From a checkpoint of a small transformer trained on Wikipedia: width 320.
MLP neurons of a small language model. Each row is named by its layer, matrix (down: output weights) and neuron, and shows model dimensions 64-319. Each number is 500 + 40 x the weight over its row's rms, rounded and kept within 0 to 999. Numbers have three digits each. A neuron's up and down rows have the sign that makes its largest values positive.
After each neuron's rows, "fires before" lists the tokens most often just after its 100 highest values on Wikipedia text that the model never trained on.

L2.down128:501548468524488510506484498554513537563606523527483484495514428500525509471500482535484515480533501502498509499518429511470446456542414491486498460476516528579490515456473478555488535541287502488474570547482526441490507448446499495502485460503470500539472483534536533474521423448403472459516518407506527494480563484531520548506529541431483509524533534453469504501552487476572437562515505530530506551486503516498543522448487479435464517546552496577508513579534528462475522493492501521523597494474464524505411545493504510520492457437540539546456508478525470477516517499447504526506522462460552503550434460569499473504474487512582495468551429541484492500486494461547496530495504543466523543498459427467449481486455509475529640512542491500513456519557536559486455509562529
fires before: "0", "2", "1", "3", "4"

L5.down542:493484476463508529498501439515428501508573469484521504521477471485566530479481482546542529529573550510485461564487524517503472526487531529465411524471516569529565497500488446488475552506453522505435532445405484463441468497507451512456484522498476482490463584566507473488475646603519542507419553553497471511494525493554558473465463592559464483525481496425524466476462571565588520469520524487523510499441508565484516504476473508482516544466426519528520498492462499465524531525345573536433517503464495517460434557455394454487528524480487493572521550536472456506484511502487541531518449532512508543474480533552507537464503500517489451521468427462478495445478520529478545472550430455533452453483496543496512462498447527500483538477431523517535543435521531491469525468518524
fires before: "0", "2", "1", "9", "8", ","

L2.down416:583489535457553490507526555455547474449444551580507416552440533550523454577479420512476473514517546514508473488557472447474472477544473489515595507508569518532510492497495519507520547518371500491541502503452526514509509441544579492498532522463495472520541567438475504409378474448549484501514478490487509533568525496503458522452535481492479505536560496515476497566553597528526455517447499542509428487537511495521456511456438456546525557501546447479433540477540473586499519455528517583506463598450536510520465494499446457527477413500539509516514568494472491512529444552503531510473535543526496488520542459523535523488454441474503542503494480557457516520557448580497510481494545484512485513509519460538517512537515491463555528581469525550494481550492465502497522531506461
fires before: "0", "9", "6", "1", "4"

L2.down1225:482456571483506462513439529426491473469467435482447510502549576525487468453468494484462462530492488468474470562460512529495468499531520459485586516532603489483467486436500474524478442544463542523544515493481496575422475518486485452529475507548548404493517489424506498504432555521461468487537586534466523463448489512474474518545474539520522443526502481501450489507541501530400474445551514503498545521469556507549474546447520464523541476514429481431411474526467490527459535429576518497516507493563563534552450478524506529498489524573545504512468486546534530460546502527556498488536501478456513504485541441526564515448482531457476570572439527578483429503441452515588532540441526551484532509524483527509521458465517477515448506431474601513574582451487483481491570531474469
fires before: "9", "8"

L2.down1238:485535523494508502494556494512554565498446466520461506471560494529527525494471532497454483439503569487478462524517502466491522512490486530422521499502585471474557505447463459495427515517314445447530488471501473526557483538494509512531455550485491498471558478488496517503504475523447519467537504436508533469460468583455512523529491469523493504498506484480487486516534444555511386405548404498520531516524487495453476453496458492471493508526538488500487560485484553503479539493698531485491476504486535498490528523511501522513540517448561500479455453518425544500505512493517511445523518540473525524426556458496475450467539482473532473571537505479519518480493467478445464469498538530515502475498525538508481469471473451481516638522441532467472502546507482537474505549517475
fires before: "0", " |", "7", "6", "–", ","

L2.down1129:466481472525448451466429421487542480473431505418532573487487453481476458500522551482501552473464601517550492474497477468510487467501517463520521508479503549516513518523446491535569401590472444452537473495510487499510521507530481520548479554442530485468486532463548469462421537571462467482585542512515498454586462477523393376466516523574552477528481475480502496553485470499421543445526522528508510552464495470505510474466454548512514506494516489458526476585500482478566502462529515528473442522536474503533394470514473403551517491551520466558589471596462496428546500549508509472467454500555472504534571525535531461551453551447534528552504446609506519487555534513529504493505437469518546431523511504533482485545452464537531509490517498482517547489528541515510481521480508
fires before: "1", "2", "3", "0", "4", "5"

L2.down408:541481551489554429529458507459552541449503495528455543553501513516484574478469458499499464531494537530473477599513518508458489509489524502467557535517527493429513562516504489496422565504561471522518513435466514447502507450474484511458503474564498547514526601415504509471436528504540406522420418509507508500570518520472519468461423465479493428511549530525482459495493585556481435526524424536451427516461535502515535548403493484548518541537522544511434528573415531498450502531469568541496481427471474493452458502451457420560505471545506552498495508501508509436558479476509527529510478547481477468482440547503556512529541504552480537514490408503492561533446511538510494507483465421523426520484534449464524476555480475525512531520509492462503511509437490444458466526492500
fires before: "9", "8", "5", "4", "2", "3"

L2.down1273:501419515394558565430486542484570536476539602574494431566516502506531479493487574489514508497516517540485490569511506506550514527497425487474433497475424530531488528452480489488493507442415492545477574529474504469563420510571470491522440474420470503441535485513515521483481474495470485539469494491514510464501488523467483519491511537575397523452420532530466495495516435493539450534531495510453552475562468515439501551450494577574519476485511488528421436513523546557521562528636515501503533477479493492492459491562542501459492549544534523521447520488541475476480493486544516470467521535494534543486509533544539483454513485448493482481473541494617528544437475510473496475483484498510488492553463526536450532522547515524534615409417483555488448488482472502524543586528526
fires before: " |", "–"

L7.down414:561496481571503526522614507458548552506456472579462546527524463511499527551478488504481532505487512491546518538457512579508484487555511463531563532523544485510581568501473515503460579507484495441475521517414524498509511491458468502455554499435505546542544471438521477464506531471489484598511471563482468490437486492485520474448501531548516451516522472481470504501516509562498472493484451443469485481478526476477577384590472481482462531530460469506506481465510493496506515474369547544509491508484496474573501475466469474506512491495537558497521497431515443484464532407524507521527522484514504481461492533437495560480533439469519496529525516504487454481501472436496468450554532487527445557517525464487359527505520512490446408503511459508561558412508495548481540509466501
fires before: "0", "9", "ed", "6", "1"

L7.down985:453506457486514498494496468452583519493428548465555497527452506496595444509532411498533524545546422446541506489501549454491532454517549481503537488485573599521491576480594472472497475385484494556577558462523434394396521529465439466464476508595518439554479501438476519481471534437439436483615507495496473526506513412491517497502463482501503490445518482534497447420470562537484449519477451449565515514477483483470567589502492459496517535521480497469496536468504466499503466510412478429462440474498476484524542476486489483523491550544524513540527509470464494452541473493525521521601575462508492490497534514486565438508498484566459486468503408517517480536504486556478501509482535450517444524490571515483469503468494537440468471506527484487533491510514467474438607490507523
fires before: "9", "8"

L2.down1271:549498473476526552475492507458508537495485497582505437496526560464428506500490499503501562504445533454473497541500475451544525470528479494481481541506482514536526534440464450475516441444276537519479527390467557472510511481492532510507491505471557515484503466588486512462447447476522479498533512516506516509526491565514494518526481560506497466456506610495512514457522480491529429547560464546539499508476541525481523546488571510475456439448477465541499526560450523551468523490610553433485547500439541505498533494505457565465495513457499495482444523434561503555504502521485474513535497469497491498488395481524461472512509464499504484495495485483472504546499475461472527518473451558463520417490569520429485486478549508514496611546520556485513484518503513502476489522475428
fires before: "0", " |", "–", "6", "8"

L7.down822:533533516470550517499470526515509484491510518528495477504446557521512514506505496510514477495497471441516525467540464451503461473518500524549566490522541453426511478503538524511516522545436558619559554510513500522479586409476526413508540505545474485534439526508493547538437593523469451552484485605526494556502506471471520487553460541458467587580534495488517545468583478534475501521488516493558405513484519450532507526422440534571508539496487503467484506522526484492478486513573484481487502474473433510522502480475454493473480476465573591481517523489468507464549504561589554441514522517452467559446518540498458506558501456503492546539503548567532519449565533480443530508432506519532477555499443461524496502543470553476504570471524534505533543491514577540429536460435499
fires before: "2", "1", "8", "9", "6", "4"

L2.down1047:519505496549512510468509454527490510447480467559510488449517515537493505537479487529488521445512588512476432492510536494520476519548549497451545494510534502462513487516436505439482471509314512504488459466471506454524426505517538486494526513465485506494484488509512526476514461498499515427468504448486519470471488530480473438503442504551512438461441531434495494560538450531456415471532534474492515474466535506475520511437454481544531475478501497488452466506485489566468521482727533469457519486494476467489520508513441494541509532452466513474448532475446549473569541428511500502556509488516524494485515455517520441531517500496469454528460545484507534529490489475509490498511503529511547507493494506481480445530530481463588675502522516464556516530565502514484435537467538
fires before: "0", "9", "8", "1", "2", "5"

L2.down784:568536521491490507517485506492498521543506517576545535510551502545502548482468517482494481454524577513485481566464522481512509502525478523467473488481488512542519523486466563498497506475267483531485483456528462492471453527508525467501494479487576514499518472451472525522545512504487505448528509449446549473490492570522471453514511464539451482509485524505526517513528460485475466446539468484480502523547599496454475579510493503498488460524502471505482454451466562484505495439695532536456541463502506509433568476490504519531555570530509513497530498472526496499497490448473505516462474498514463521492528489519493501473497563489537446497495444549555553511435534486478452477490516467532522443511440459517449453516522489562491664495508507538513505513526536560507537462516462
fires before: ".", " |", "9", " p", " \""

L2.down893:526461552435487534494410534447522585516581483413549521578457475503469457512465478489481472567489454516517496501541483502500425463447514532512497501499530501520523533548570479432442525462497464497467388515526560456528533356472454552529546542504525458446432510510519499452536554520505469509496531516551486529537513520497525540492469551574519464488496541574467500514473517512472530462492527570489552424516458538500501532506457536486457551513498554497518425560523531440478506520524525413496497512494472516493417413542554488425467534607485547486506528541445545526509455501468468489428440504442508487479445462519431492435524484490497496476489460502495565511494437535523520538523457459455553500486569563563482486475512477560482512541536469539509455476468541513468591507524517
fires before: "8", "9", "6", "3", "5"

L2.down635:555489528479453451496572473455521492418565626532514495494463482504464485507542495525531423430481508595562525557481446476455475490542505508506540507513492448524503507570465494461473573557425452468483398474494488530442486478480517452487536485539512550541484568481512455558496513484470412464506479518503536436430490539627445473504496493483538493578569533460516506488508501423447527478484548491478475522530472506551511445561508552500474510486514473551509490431544510396493500415637531473471513554494460464516509528492490494516494526513517508499529488471512525521447508533487487489483503472474562525516552480502436524565505428472537517494456542555519456512494493563531520524509508447552560573469524515484499544495541524513517548486524530476522490482497466449508545550477458
fires before: "1", "2", " |"

L2.down322:521559544496469494495495522487458472536478490466572462532538483493494520515501493506506552490509543495533445547510507479574480485515448515481487375467600495495513551478436448478475435498418448491476505546475520519501525489472497503533612431551503508569425599483540528512532494486452399475537503490458551532511520539510522453493538498505505462482518592427493536579471504537532460516530451480418468514503554529478529471534484523517548503493491511557496529523536479522482512426557531524526488500528531498497511498587555413506536582524479474539542547433474467523536488496433515520506525422473570526548542521523597500480445500476461447495525476514485479475440418418577535521521507466519537481496537498562519528555544511502508499561517471491508459524534569499395534572442482
fires before: "0", "6", ".", "1", "9"

L2.down900:544514547478461488500524545533496516536500560540461518554475444499477480534575516526474459478494544502513549585504507486484594491476483563523451486491472488567463474477503470555574520538369505503535515610482517542510533508499512572534449478432526435499498472471421445520482592456473467502502515497480464471439437577506471507542496537467492517513521489508468547464464449501447487502533489555412517516552446511514458460480536503485502419471591454513518514568586555520503553498609506493531486491481539493491573526579445527498528463474495479511472436510493565510526551535494481526531510481509513537449509468524509416535405473531481534495496498476501419573491441524488526512464550547510569481499497506494468498498545439492547641527510519509474534449505494482507550493612445
fires before: " |", " to", "s"

L7.down606:498520500437414522553513474472576448477540525494529537446521468488496422534501462504474480490487487527525549508546494549489510491520518491467470496465521547534538501472496563533466449527555443518570491525422528525492441451525565484499495475456486378484487562468450482450498484470499437459516445554512466563602543502532513523428527527531374506541542452418584482442540539485495500418495592507489498514534559446518451479549472491524532460459471523468530430463556515463467480505498537511495486529552489482506432452532470528438393557559517471485481507506503487527514443532481507522472450440490533492495471467589466541424491488478515616518471442552500480474481512506499489542476422443439539539486494483583457598552463560556503492459508499513499512434517553476447516531544504
fires before: "1", "2", "3", "9"

L7.down697:503539485480474539543463523581488446487461512518481517513477465540531453515481453532477481494542489507501528500452557538534456502532494477487493502491474460537480511490524480511485489529535514424505436520483465473532595563489460471460542536477492517515504551525543484499418507575480500472431500483508525483574483548514595379501512441501497479484491477417385478517526458535515568456541597477589562416507514487472466456512489486449555495541505466528548493438482460510472452483430500513540502550426401598580470541515506526529497468492469590552518544483512482548447474432576540553602581507479479512478557506509455496595480498460457484439468534545482485479521513524486464482567563504557434581520540457505454456533511510465583471497476486527465497428521520532545543448522482
fires before: "0"

L2.down1207:497483462477471510461476522499543466521522477419549463500400596544521491486534475512417512547498444522504513464493522540546479454532508517476448501572496533488463530528490539572531521462476480552500533517486529472422520452579510473465563507432489494485530598526547543476484554512524457464553506530495443521495544429534503538449510494485535482458545513527521523506485635464482535564417506543504480486512466515500598546416509578537529498481514536527483477490442528553588433491570510471519391509539519523517585451507483436543406490427555517502546491501539456501414506573509455540513498485524499515467458504517588524479475490522500500474497459491486431517539544537503501507456506429535492491474458500503522485507509522514505426510507528486530513487472447455483481523485506
fires before: ",", "–", "s", ".", " |", ":"

L2.down1057:537511525500510512425480580471517537510537495473515532493507576454553489510564487475524447594552515500525510482505561527522515506421452449540484531445559514544516592489536574537484564447447576509495468529491457517498520466453474481469533470487519509556512512525467521492473558543446522519517468474440474492563508480517523493533554477491440541551527481525473513575467532482519428551435531480462474471556425575525481463507416486501486561514470513551484519536539499543483492405542565523491470565483578510503490474581552484442505455522529461511524548426563396493495461460477456475442523405529451482507507512538497510505472438512535443463546495534514506545439529449501454501494552435443553530499478581531573485498482487516459483547467500432509481428526585491455593480532499
fires before: " |", ".", "us", "7"